config.toml
num_hidden_layers = 8
hidden_size = 192
num_attention_heads = 9
num_key_value_heads = 3
head_dim = 32
intermediate_size = 512
vocab_size = 878
hidden_act = "swiglu"
norm = "rmsnorm"
norm_place = "pre"
norm_eps = 1e-05
positions = "rope"
rope_theta = 10000.0
rope_fraction = 1.0
qk_norm = false
attn_scale = 0.177
bias = "none"
tie_word_embeddings = false
parallel_block = false
init = "uniform"
init_std_qkv = 0.0361
init_std_o = 0.0
init_std_up = 0.0361
init_std_down = 0.0
optimizer = "adamw"
learning_rate = 0.00159
beta1 = 0.95
beta2 = 0.98
weight_decay = 0.073
lr_head = 0.00627
max_grad_norm = 2.0
warmup_steps = 304
schedule = "cos"
final_lr_fraction = 0.1
batch_tokens = 16384
max_seq_len = 512
doc_mask = true
train_tokens = 160000000
max_steps = 9766
dataset = "wikipedia_en"
MLP neurons of a small language model. Each row is named by its layer, matrix (gate and up: input weights) and neuron, and shows model dimensions 48-175. Each number is 128 + 24 x the weight over its row's rms, rounded and kept within 0 to 255. Numbers have three digits each. A neuron's up and down rows have the sign that makes its largest values positive.
After each neuron's rows, "fires on" lists the tokens most often at its 100 highest values on Wikipedia text that the model never trained on. A number after a token or word is its count.

L5.gate95:138172088140148178110147111121119165136109142135149119136150144138099132092106154122114104097116131157136093126124148118148085085157136138134148140106095109146117108171120122087114132138129102154114117161170164117122105106161151120132145137122105125158142135120083121121104088113105120091095077170113109111116132110113131083125130120107176080129133137125104126110107142130137109106210
L5.up95:119165132118145144101115108130074145150112101074175131128108154128101158111134123089141152124144110125125103134132140160155124134113155145152101176137111160110118115151125135117085124124150113087146120166079105099145130093123139183121151116137081145142129114126135137122077113096103139111117129111143055131130130144153101155102100096148134161153121122095118136140104137106130118106130
fires on: " I" 13, "ch" 12, "ie" 9, "I" 8, " a" 7, " O" 6

L5.gate406:135141156098144127135148161151140092174181102133124147130140120144106085170135167131133117093060115160166048150153120136154115073140122153184116103118098142085090101111121098107142141102119158158114134164137154108141135102156099117120108106087169149138159132104114160119126119118107149123136116129116139115139115124099107147114130173110138116099135119105109148138142142144120141128162
L5.up406:118123137132127131136176154099119163135143131159118124127098114162125088123130153154123169154106125142127117102184154140142081075144127106183160128162112136113163116096112153122145141085112186113124184149149114080088129120146123092166143142137084136149122118173114122119128115125081159099164136138125145120120134140096123130126088171080104136083127122167164127150158116140132109109115
fires on: "ir" 17, "is" 16, "ill" 13, "as" 12, "h" 8

L5.gate351:125105121139132132175119143147092142144128109102118120128169148116151145132143164119114120145041096175135129118127115130137129139094129103162150159110136108095151184134131149099139121107133084153121132155125142182097076119178150105164088128128176117139123102099118117121122124169132124179134117114105194132126085135122085107122121114128111072131157114144142126087158100136158170149152
L5.up351:110110167102113097134151161098136127181106125080125138138153097169139065179105123123171113142126126131134138096101106156088153144127077131114119135126135094124154136089101131131125159093115109129130080152109178166112123126141101132134164171119160148146120110123131108135120116120121128125101161157124118157091169130140108118078131112164112141151142146115127133107165158129103130154164
fires on: "m" 21, "ent" 9, "o" 6, "er" 6, "ac" 5, "f" 5

L5.gate438:194140127101131154157150124137156115121159087127169124105095116165162123086147117107148149075118131144121130150144085126113184109124139077103133149108108116130092123118101080089112195118142114121124105083123160142137115119113105146102093133111164095137143143141150164098101102122140093141137130137106119104148130127145134127115150112113155134097125120158149137128135115133153122142146
L5.up438:108176127115158127135128122129130124123086109145157161120096100184161149094129151133145144102157104134119097125157142120102118158115093109158125158122105148137136126116132094109156171115122106116121138137074135146129056152147151134099084163111137111155134137126132184114101109111162133124153155172108123085136121139119129102111146102063144143118137138155154104181149103123119153122148
fires on: "s" 27, " as" 22, "0" 6, " A" 6, "he" 5, "A" 5

L5.gate350:197119155095122123115153123072116134134112145085176111112119124144116118118164119183105131109137152134140088138128144099132088097106134132143133144148100115129132107129130102122152146142121153134169110118124098073133141134149161131112144103147151144110108169089150116134102126132118118111137108154130152098123106132093129130122158183125126135137116078158092119124102124141143122146154
L5.up350:155103136133114094141151137134156118100126140137118130101112127123086112112145128153058134135162110122182107124097143150140140110072119165107139151128172136132103096158130134073134153174121118111189102078101135105172160090128159136113155109122097141132157155124121104134109152162110109148167123137158125105114139114140137106135123146114146154092132116106137125137096120140129088100153
fires on: "p" 28, "ad" 16, "i" 7, "ud" 7

L5.gate197:150143164131143149147159129147111103133136148161162168139121117141116113121141099071196088122120124149107086118135137154124106148157120177131126176149083110091122141130121164101146108133100138147109090138125121153142113102136195103122124122102121134149130098113117104114151117111107141096071141118135159076118137132145118135123160174103116122127120122095138137130136090133148127141125
L5.up197:142127119153095090120115094086116126152140101083115115142173119084080113104133115066121082132186117104161155121099136121125137129118114122109112132097142164115135120152168100139119130103121096184136118136121143130096173116125103120125132152116090141106161143164137126126119128148117139092086103103142137129110108090143077148120104150124105109066116133145095134138123120121111117157115
fires on: "o" 19, "e" 9, "ose" 9, "one" 7, "ru" 7, "an" 6

L5.gate149:187135135105160119102119168114107140151105123127116122107144114129137154160099163155096108152155116159139089132141110143132117097170095161144165104155079146088154130115138102140150139160109119140121149088100192150136109127140131120097113171087154109158122138102187136115135075104104107135120124122163134126130122105111165129131150152115091073116105117113145121121103115135111125147183
L5.up149:151094150140129135042132122128162140162148128159145099149104099090100157112110099095115128125121129155133143133125139105100116065138156151104104128141128170162158141115131157143138096111132130144138114100093129089155167130107093135128121133160138101111155109125161138116092122112065104100074123106144133152121142112151140130123101091136137122144175138159113108138116071066152131109142
fires on: " Ch" 20, " ch" 18, "at" 11, "th" 8, "h" 8

L5.gate158:128154116146110159125174072130118136179100104140108117128140164105157153120148168122120107114154140140216134162145106123158134082149122134140139145147111100124098086105109100126121136137118115130124110173182173188106153101143117119118107143108172135171126174126134121126114157125117122146092099099129129072148118147117121129142125141151148144147142139114114105118100110131147154166136
L5.up158:072161136123158115071157078131122197174092114143117090099140142115106154170105138125108146157162112113149132155140137129148115132085100116105123123113156124138120109074145123108158113158092125141144096106124111151147151145129126145121154140128130145139169161121143126155140114130145163114116162116141101112131157150096079130094138130187153104094120121125136088085141155127127133142138
fires on: "." 54, "th" 16, "ie" 4

L5.gate267:110137123156131109133128142132157083102150107144095117109128141101112132124152172167108128131092168129149136094134109162106136103162139076134119149152144141076120124125120142129126116095134129076139128158167160084103146163125102113105097154182122135139126161098119099088136125117159105106134127124166138094158090131145124167125122153090118067120130093112113155090155123127136173085160
L5.up267:133097126128123143133117120082096127113115079121096113097166137113105143111164105086131089101088115160119107139140123125113133123112170125120130135096113133131134130077097131117075154134164128084155100145143155091138157120112105115113113131108169135107189102143065107108117109144128125143127127099143150120114104103108131112165102093124149100143147184097093131097113108113133154148173
fires on: "iv" 25, "av" 16, "g" 7, "uc" 7, "v" 5, "as" 4

L5.gate338:094149156115154139167156142135162125144111133154133129149105123148155127104137174124147082155107094168138088099113126091130136136123122124121158104089063112108102108126155125065153122152111099132112112182182135151128121139114130153114102164138142127149088106125117127125125093119094131106139094136146136111156156116138130127135146156142123161133097055164130144126124184124138124131108
L5.up338:118094147161163112149127139145173136127117145108120153148123181147140099114129111093129142141125094150139153160134155142079122183112115074133145098110122119109083089138125146141109123140156148158118106137146092145131099112144147170112101111169115119140101100105120149129143149117123170125113111118140120113138122132162066091126116129123155116100158097135119127146080115126101148153067
fires on: "ig" 20, "e" 18, " R" 14, "p" 5, "on" 5, "an" 4

L5.gate236:093135115119145155108156138140170090098144142083133138064145157121170102120140139135136148135128096153140100133069108158121139165130103148091099115118113106158149149162120126115142120159125116136150110139068124120116119098142161141090136165109142110147103134127097106106095157161117126169108076113116153125137110145106096133088090179156117127101111103120141152156135118136124183136144
L5.up236:097121111131123082112123122086115133109104126205115121164129119131137180121108110114122154145125138128148122175124121172091193130140134083094137103111139109152159136113118105080147147133115092090146159157094129124128112133130098131105146114141131128138113134152154113106106101147166140101135174117170128155117124114104152148149163136111105139125097154171124116128087121162065154133100
fires on: "or" 26, "{" 17, "ac" 5, "er" 5

L5.gate106:110084121119148148138192056110099102107120132121101158128139161140167099093154148146130122114098135119133158091142065120153134124110161151129134144107130113132116118124105112141124129120111123118150146132131128147150135153138144088089116174126110134158127135108144088083081160114143138145104069159120139119115113160124126144169115137101140115123149125141097143128146081104121142116160
L5.up106:119108089118149121156162165144088134197107074097127121132122112142129141126144150116136121104142092098101141125106096147121150150127131159103104141110136112120147114116104106130125144143146142100162118128140138143118127136142127104167101166140093148146127127123108095107153111133163140159111117145128088143144099108105153142111143085115103120089132154036132158108143118129173180149145
fires on: "z" 41, "iv" 12, "is" 8, "iz" 8, "az" 7

L5.gate105:129093129074103161124165120156135172132106102135114108112145142160162161086173172121163140136097148131124130090118086110142103105134123117123118141119119100143144170145133096097152138105160113155121124136137147156081136149119107136147081191066115130151113136108121152105110090131120093158146127135143132131118124091134133123094135099110130123131160130158160098111138130130150109133081
L5.up105:117088133104120124088134139149135147122097102099137116108118124143119144135164170135143132100153171109104114088151133056179122162104119114087115120087144127163140168113135109117134084122096101146109137118096132122106122142156138103154094121120124139148167130112128130125173134114157107144126186124133101147132135104118092128131139128120144108120178133168155107109111097143129124148106
fires on: " A" 36, "A" 10, "ra" 10, "4" 7, "ing" 6, "m" 6

L5.gate171:139083092108147164186140150134102119116114116140141146123087121122116173116149140133124113084126109112157090121100105124164123107116127135150112119140138134088120134143145151126147182173156159125150075153121154116091124135159121122179082128103127171116098100110106079093129100142154124164109113116161132134126101109136125157163125137125152122169163128096119069147106122094125131134082
L5.up171:133109157080124125136100145111137160161139169098132128129121134114149123113147100118097123143137127150142103136126153125109144123120115144162154134084110161114101054135080116095177135147145163092152090148124158131146145146136103127132099124148123127140129097128125096117116148117166110179139115100154105097127150112161096167113181134175122161167151087096100111116121113158153116153111
fires on: "i" 52, "p" 13, "g" 5, "e" 4, " C" 4

L5.gate102:123162130174102142122191137118123111135132128128127094147124142115098104133131131127117118138059160098083113149106101126106182116140145116134149194132102147130122146117098098140126137144087146158132139138136120125108161152074152154180152118131143140128123132082105166127143084105111104081117134127118150096149109126148123136146110141118108071110157093133119108105124112138136095127162
L5.up102:172126136125127162147135137164101103104161093155149151095103174124143130125126150120122155133119097149142121153128166168108129162133110138141142139114122125113207169061133110120129114124111148133094129133153119192107137128137148159152125090103151156141132120121151132141167147128116127108142115121100132155181118122141098137098098151122179118152123129097113121123105102132141151134090
fires on: "ver" 32, "er" 7, "h" 6, "ong" 5, "ay" 5, "e" 5

L5.gate135:127136125164108117130135155098142136090129161171085112114089153143152184096134158132139161129147123143121113120153129159135142111152158135132125130159135139109119183124082074099123160120109174089128112146128147140128167131093085156093157133132085152112169122126149136128127118144137137114129136126198123107127093129138149151119105137189079125127120073112113129144123122161142137134148
L5.up135:085112103116139120070076098072131119124144100094147122137190104132128148111120135137134100126130191121149144126157137130100114130114136193094109144121137116133144129152109143173126117091126126117130090114122157104095141095120114167090119104130156107154096089109128154147166141102158121105132145130140123128158151122090116132122113125145168134146140106092116117103137147145143152135139
fires on: "ay" 31, "," 18, "wo" 10, "ther" 6, "ust" 4, "." 4

L5.gate395:122151124111149132136140163153167136141121133120131153123137141108152131124119133119150097097141143133148118103190128138143131091120122137140117128093132100150153075167130152151110132090119124099121126106140162152161136146109125131098078152096166173105093092129128153118137123104173136082117140109145129152124119115113119141125123149112151130131147102108143125108114163192155136122119
L5.up395:196127147087115112168150163109102122145104156150170157140116119112121132084138153172123096142107130115131088120147096135100129115137142137129132126100093091122129108129124121134094129160098135118137130095112140131134104129125122118099095116136114123116142127103152113118104097144108105158125109125155106105121108139102126079110152104086122110088157077103156130192107129152133156177148
fires on: " Ch" 48, " D" 13, "h" 9, " Th" 6, " H" 4, " from" 4

L5.gate362:144136110094121154135116103129109154153143099123108136158143143146127078093153144148098151124125075147113124145101096132141145072125117104172148136148100085155123200108140143091101126111125107149126102127134128153142157116122103141109109149062121137121149153118140150081089123151129118135116104096116123127142138153214150141139098096148132105110168162119140106166158132139145140139144
L5.up362:098105126154091163119131104107116129115133121111092087131075155136098127154157085161099134153117134100118164149126096184128133128140103142141132107129159142116125136119146133125139164128137141095162164133120137111134147119099138169112129104136147167108158111143099086150123100088138129146137147108145069133100124132159058174120124137140173185135107125154175117111141137089112152115092
fires on: "0" 14, "1" 14, " as" 14, ":" 12, " –" 10, " |" 5

L5.gate252:125090085123107121131114119136176134141163130102124135122136116116115096098115115126132091095074120094117147093106110107131137133115109128132158146100097143124173117124152096099148152104125105119110147127155135129152153116101136158124150105116141148100150133140100126115069135154108127098163112137095148115171114112129160106098100120109161141193146185093142088152122169152106148168114
L5.up252:156082152117131152077113084145133180135128098111140138126102132125118177115118128082140134129139114153151141107132126104119145096080135086167168122167104121146140151149121150121115123160143135133097145125104189101131128126134133127107119134123149147106184141148150106117133127122190104104143109137169150119129151126148140139155122138097150106095117154113148161155135108095181126153133
fires on: "-" 40, "ec" 10, "uc" 5, "il" 5, "A" 5, "D" 5

L5.gate303:111165102126078103134139144096128091152115158150177110107125140125139126137124127167141122151123144131131133120111092126128163137121127075144130155165115164125108142138154141156127120168163126135144106104126111126118115123135189102129131160137130096132136134139118097104156126130105147113103105126161140091146098160154097118174119119106135077152150099094072161164170144124173130102151
L5.up303:133172157143089103144114084130158109147110115102141115097146124116102110156167179178105114191122121134145128155151159177180154091133131140120128144126097143088109144115125176078130114122147148105074095093103137124116124133153112111123149134107164089140141106114162169121151124125094124141134155099095127123116092109134130101133128122148136101119112059130133159113144104088162124101103
fires on: " reg" 31, "ec" 12, "v" 10, "er" 6, "re" 5, "g" 5

L5.gate374:147140102133107178124141122163100086166154139133108120128119162120119124097195166163148116118099083119137108139119087118137127121169139121169117139118103190139115159130123142103120170109154141143114105150144135087073111078137116118124113144134104085128149121097112101095137093110121160097087094127170157104130146130121110104112075099133102128165156107111147138113124117156142076095142
L5.up374:113108093113150125162151170143105157133123100157120087118114080143061142136137086119127130121103137108125078118151134142136140146143094104094112126136151157150154151108144168097133154148153123132124130144126153089120146149082085123085118114178111138111164134105091152148122109096119175118115121140132119113144133126084108090113116090140143152156143151111160139114121087119162155100129
fires on: ":" 87, "l" 4